{"d_model": 256, "norm": "layernorm", "init": "trunc", "beta1": 0.93, "final_lr_fraction": 0.02, "doc_mask": true}
MLP neurons of a small language model. Each row is named by its layer, matrix (up: input weights; down: output weights) and neuron, and shows model dimensions 96-159. Each number is 128 + 32 x the weight over its row's rms, rounded and kept within 0 to 255.
Before each neuron's rows, "fires after" lists the tokens most often just before its 100 highest values on Wikipedia text that the model never trained on.

fires after: "\n", "| Total", " Democratic", "ajor", " |  |", "|  | Labour"
L3.up892 [111 112 157 130 150   9  75 176 165 146 173 128 159 131  84 103  88 144  92 136 133 105 121 105 184 115 115 178 143  72 130 154 151  95  66 132 137 136 158 111  94  54 175 113 166 117 152  68 115 156 174 103 126  93 130 117  82  78 119 163 146 141 181 124]
L3.down892 [105 132 163 131 141 103 100 167 125 119 172  83 153 142 110 160 169 163  73 125 136  93  85 119 141 109 134 142 152  73 153 208 169 142 100 129  91 127  80 115 149  60 164 103 118 130 113 114 127 195 156  88 126  72 130 111 116  91 132 140 149 148 171 165]

fires after: "\n", "|", "\n\n", " |", " F.", " Democratic"
L3.up625 [118  97  77 145  91 156 137 111 152 159 118 141 156 111 139 118 127 202 144 172  94  90  81  98 149 106  64 139 122 152 147 174 169  93 139 158 169 137 119  68 149 120 110 117 185 109 159 116 106 116 184 154  86 141 185 133  92 127  92 158  94 133  57 104]
L3.down625 [135  93 165  84 117 165 134 163 132  67 173 140 161 110 156  61 101 105 134 159 152 150  98  92  94 129 144  64 151 134 138 203 161 163 143 175 112 140 140 110 125 146 121  89 140  82 132  98 100 200 185 113 140 135 129  82 117 118 206 114 162 128 100 153]

fires after: "2", "1", "8", "–", ".", "10"
L10.up210 [131 110 101 112 173  39 109 114 102 149 141  85 127 125  60  98 132 153 128 169  71 131 121 114  98 157 123 137 141 180 114 112  90 187 122 136 119 150  89 185  85 187 102 104  85 134 137 121 125 157 163 120  79 155  82 157 110  81 132 114 102 109 129 107]
L10.down210 [103 164 135  52  90 192 150 106 175 128 138 121 126 134  88  95 157 122 132 150 116 158 163 103 137 132 117 199 162 161 146 178 136 101 123 108 118  87  96 102 136 127 110 124 126 126  86 158  87 200 162 150 144 104 103  88 129 122 181 116 182 113 129 179]

fires after: " |", "\n", "|", " medal –"
L3.up777 [193 135  78 118 216  23 107 160 184 135 155 103 129 153 120 157 127 119 151 162 134 100  94 150  98  85 102 189 109  15 119 131 132 146 129 140 135  94 126 113  93  77 158 179 121 148 113  92 117 151 179 149 128 112 167 104  97 157 155 131 111  94 126 140]
L3.down777 [141 164 141 144 153 161  82 183 179  66 107 192 114 113 167 174 105  83 169 149 148 113 152 113  81 123 124  92 126 104 163 169 159 111 179 111 186 104  92 134 189  85  63 135 110  83 151 134 132 183 109  92 173 135 114 128 177 127 132 151 119 110 126 136]

fires after: "\n", "|---|---|---|---", " is"
L4.up483 [143  88 142  85 113 134 130  72 131 175 161 140 150 139 141 131 177 106 126 134 150  89 129  81 148 126 109 114 173 165 142 114 164 148 133 174 101 124 116 119 132 126 120 132 162 159 126 157 126 118  74 103  81 139 138  54  99 114 142 155 134 150 116 132]
L4.down483 [ 85 111 161 192  90 123 173 125  75 123 130 155 123 176  92 151  62 136 102 117 147 157 137 198 152 130 159 144 139 121 127 126  70 148 122 124  88 127 158  94 153  52 133 125 171  87 138 148 139 155 131  81 104 161 114 109 149 142 159  75 109 145 120 145]

fires after: "\n", "\n\n"
L2.up557 [185 114 113 131 177 139 136 142  69 183  67 118 113 168  81 103 120 175 125 104 109 107 131 109 154  95 136 121 117 114  93 125 120  88 115  96 162 134 113 156 138 185 130  95 152  95 121  92 109 160  98 152 115 115  79 183 113 135 141 124 126 118 147 119]
L2.down557 [166 130 128 103 142 142 130 187 115  80 125 133 108 169 141 149 156 145 162  93 151 135  95  90 113 160 164  61 136 128 170 110 115 104 125 117 166 106 106 132  86 162 170 137 143  93 164  96  82 149 140 113 125 118  69 162 148 168 168 147 134  90 123 136]

fires after: "\n", "\n\n", "| No.", ":", "| Year", "| Party"
L9.up820 [112 119 164 208 103 109 144 128 128 132 154 104 133 145 101 156  93 103 163 133  89 138 116 152  62  92  73 168 114 165 121 199 186 144  95 134 115 142 141 107 142 124 126 165 127 143  77 109  90 117 136 159 164 123  77 151 132  98 176  97 102  96  98 185]
L9.down820 [160 105 102 133 154 103  97 103 119  88 125 137  84 118 156 132 142 129 147 188 137 116 144 115 102 106  79 110 132 157 191 118 136 112 136 159 117 137  83 178 146 106  86 167 154 136 143 146 180  96 151 111 174 151 125 139 122 110 218 122 123 154 145 119]

fires after: ".", " | ", ":", ") | ", " "
L4.up17 [103 121 157  66 115 120 166 111  94  95 132 160  75 139  82 144  75 151 100 145 142 147  86 174  74 142 147  96  91 137 172 153 157 126 193 134 124 118 122  87 173 137 135 123 161 130 138 134 105 146 120 137 144 110 145 173 120 133 139 134  77 134  99 170]
L4.down17 [162 167 126 121 111  76  80 125 189 145 124 128  49 159 114 119 151 195 125 108 127 123  87  95 107 113 166 136 146 116  96 144  76 168 161 115  66 184 116  69 111 129 150  98 172 167  64 210 138  97  78 123 118 103 152  70 149 136 132  64 116 133 165 166]

fires after: "1", "2", "–"
L6.up684 [ 97 116 106  92 190 115 148  86 124 158 151 117 146  72 109 190 114  83 145 125 153  88 113 159 177  84 187 140 209 166 170 136  83 128 101 174 103 135 167 154 167 134 155 112  61 129 124 131 118 168 140 108 105 111 140 121  97  75  87 123  95 159 133 142]
L6.down684 [116 104 100 103 134 101 154  71 101  76  63 113 123 158  51 102 132 182 131 138 179 108 151  97 112 159 123 123 172 117 111  70 128 143 127  88 120 157 143 112 105 137  99 126 130 157 128 120 110 141 161 126 171 137  89 141  81 134 137 113 112 124  54 226]

fires after: "1", "2", ", ", "14", "\n"
L9.up1018 [125 178  73  51 159 110 107  80 130 110 121 177 184 124  71 199  87 111 117 203 138 159  87 103 125 179 116 139  78  82 150 121 149 147 103 164 128 132 149 179 104 136 135 101 153 111 153  89 118 160 151 113 102  69 161  90  83 129 142 137 148 111  69  94]
L9.down1018 [134  89 190  91 159 100 125  98 141 152 138  96 107 149 104  73 120 155 154 151 178 150 125 104 131  97 182 179 152 182 183 150 120 140 168 129 128 137 105 106 186  85 109  75 106 115  63  82 137 194 166 123 118 121 106  99  89 122 133 115 126 128 148 221]

fires after: "2", "1"
L4.up377 [ 68 128  97 105 122 160 101 105 130 136 154 186  66  85 124 123 115 125 144 149 128 114 175 171 125 136 156 140 172 138 192  98 108  61 103 144 165 173 116 137 147 154 121 112  74 111 141  92  92  88 124 111  61 110 125 141 137 111 120 117 109 135  65  93]
L4.down377 [ 93 132 144  93 107  91 141  78 109  62 118 121 161 170 123 163  43 146 124 101 119 204 119 172 139 135 206  99 183 107 135 134  68  68  52 119 126 131 241 146 130 136  96 116 172 115 134 168 115 128 136 121  54 140 115  95 180  92  96 121 115 123  78 178]

fires after: "\n", "| ", "I"
L10.up32 [ 60 115 166  94 189  83 103 155 139 134 144 149 102  58 134 185 172 107 119  72 145 146 145 153 125 153 169 120 145  98 134 166 119 135 125  86 110 110 103 175 150 100 142 103 137 141  95 121 177 118 103  98 127  46 143 148 105 152 168  77 140 168  78 137]
L10.down32 [128 140 115 146 141  93  99 135 170  70 128  80  69  76 171 133 133 101 126 177 145 155 131 139 126  77 119 167 178 165 148 115 137 125 106  89  98 133 110 121 141  91 143  55 174 128 147 127 131 158 144 105 146 180 135  95 141 158 140  49 141  90 126 103]

fires after: "\n", "\n\n", "|---|---|---|---", "andidate | Votes |"
L4.up767 [114 135 134 115 147 126  95 141  49 161 107 175  86 141 112 121 131 113 137 145 161  64 137 125 134  60 114 111 134 129 119 150 152 124 116  94  79 115 193 124  85  95  66 123 149 146 137 214  95 160 147 161  74 122 172 123 162 118 168  74 108 145 183 129]
L4.down767 [153  97  94 175 122 144 166 140 158 107  57  96 137 142 102 179 139 112 121 148 172 149 135 189 140 126 145 116 105 116 109 151 137  94 117 154  77 117 104 125 169 154 139 103 135 123 151 118 116 175  81 107 197 150 158 131  85 152 166 110 128 110 155 119]

fires after: "1", "2", " in "
L2.up366 [121 163 103 109 105 142 137 114 162  98 154 112 133 136  82 217 113  88 119 145 123 134 135 124 159 105  98 161 113 161 164 149 181  77 117 162 162 132 119 113  98 189 102 142 141 119 134 139 145  91 158 132 130  91 114 160 105  96 124 149 135  92 131  90]
L2.down366 [ 98 193  83  74 122 114  95 160  91  84  74 147 162 122 130 119  71 136  94 174 113 172 139 148 133 115 191 118 106 149 169 125 122 108  91 149  93 114 189 163 130 132  99 139 183  88 141 176 119 191 155 160 106 150 132 175 158 133 187 142 100 137  94 114]

fires after: " | ", ".", "-", "–"
L3.up360 [112 160 146  95 226 102  82 154  69 124 177 185 156 168 137  98 132 155 175 133  54 152 160 119 200 158 133 126 175 159 137 118  81 174 167 158 175  87 132 110 133 111  87 161  93 168 132  57 170 147 143  85 138 113 192 163 121 103  99 104  95 134  97 140]
L3.down360 [130 158 126 160 141 126 110  48 130 139 166 129 107 173 181 145 148 102 141 127 188 126 119 177 177  28 102  97 108 132  67 187 163 110 129 124 137 114 130 106 105 120 157  91 174 138 127 136 133 144 161 100 132 118 118  95  99 179 128 139 131 184  98 183]

fires after: "\n", "| Total", " (", ";"
L2.up338 [ 26  78 157 114 138 143 168 143 121 132 142 128 126 175 117 148 112 116  81  84 107  84 122 126 143 166 107 146 124 182 153 128 133 140  74 173 141 156 143 102 145 149 128  92 146 140 188  76 165 162 114  78 111 163 138 104  72  95  96 129  95 150 151 151]
L2.down338 [125  94 169 150 101 147 144 148 144 122 133 142 125 144 103 178 146 104 159 135 141 123  96 105 127 178 118 109 159 152 135 166 200 178 105 177 131 151 135 117 111  95 109 114 143 116 150 129 142 163 154 117 102 125 125 132  76  91 149  69 148 121 162 110]

fires after: ".", "==", "-", " |", ":"
L4.up332 [134 145 225 103 121 110 101 129 108  98 144 132 146 177 140 135 158 130  85 158 158 149 162  72 147 162 139 127  68 100  97 134 139  98 126 132  91 161 112 105 141 134 136 183 166 104 109 148 129 166 127 128 160  98 167 184 105 149 125 178  88  94 136 172]
L4.down332 [139 181 142  65 173  93  91  71 163 141 106 125 152 129 146 126 140 112  72  92 132 162 153 147 102 134  99 144 152  94 126 171 115 118 113 137 134 101 134  94 152 111 147 158 239 155 158 147  94  80 168 103 119 176 127 101 110 165 157 129 106  68 151 152]

fires after: ".", " |"
L2.up380 [117 130 126 119 148 148 108 176 135 125  70  81  99  97 167 112 131 165 145 129 113 130 113 116 143 138 146  83  95 135 121 151 177 105 104 157 134  97 134  88 134  62 150 155  66 128 110  84 138 132 181 104 159 120 108 122 137 112 146 172 172 164 141 165]
L2.down380 [162  99 114 159 154 140 127 135 156  96 108 126 134  83 167 159 143 120 110 149 130  91 193 175  97 142 139 120 135  86 194 138 117 111 141 154  81 153 153  75 120  87 163  78 150 140 155 138 129 148 151 149  87 134 141 139 183 148 178  99 105  95 140 123]

fires after: " | ", "| ", ") | ", ",", " ", " medal –"
L4.up182 [127 127 130 173 174 104 137 156 128 143 129 141  89 110 120  37 119 136 145 115 105 124 150 156 142  39 121 141 113  95 138 192  89 144 141  51 178 107 107 141 106 145 153 129 106 117 143  62 120 117 126  89 189 121 213 132  91  95 173 145 124 171  75 120]
L4.down182 [163  72  94 125 169 152 142 135 196 161 126 128 139  78 130 129  92  88 159 159 159 109 117 154 122 129 123 177 148  92 130 105 111 135 105  93 169 156 128 130 144 127 166 136 102 106 151 117 160  67 134  91 155 129 141  91 128 177 116  86 154  69 142 142]

fires after: ".", "\n", "\n\n", "ed.", "2", "-"
L4.up984 [107 165 149  96 141 126 101 166 125 150 120 116 143 139 133 185 120  85 138 181 124 106 136 135 132  95 114 101 142 114 147 122 150 165 159 104  96 128  91 133 135 122 149 169 139 105 119 131 126 189 162 125 177  91 189 176  85 140 124 178 113  57 141 129]
L4.down984 [146 134 151 127 116 131  60 195  97 125  87 120 161  83  98  99 188  82 155 114 141 135 139 106 169 118 129 127 151 101 115  87 100 103 141  59 175 180 131 153 130 127 150 157 163 109 169 124 128 124 100  83 136 138  80 174 142 134 118 122 121 109 163 172]

fires after: ".", " |", " |  |"
L2.up474 [123 110  93 126 100 116  77 201 121 114 138 106 204  89 126 167 166 113  89 119 190 124 145 132 138 198  85 146 124 166 109 102 177 158  63 103 170 126 188 125 126 101 165 156 161 142 144 156 126 135  89  97 132  92 155 128 136 161 137 157 104 130 105 135]
L2.down474 [147 111 119 119  94 122 132  98 147 166 147 165 126 124 131  96 132 144 142 136 147 119 133 185 105 137  96 160 184  73  98 157  79 217 171  98 124 111 123  96  89  78 131  93 232  81 108 111 177 143  79 148 129 156 108 149 155 131 148 131 165 122 195 144]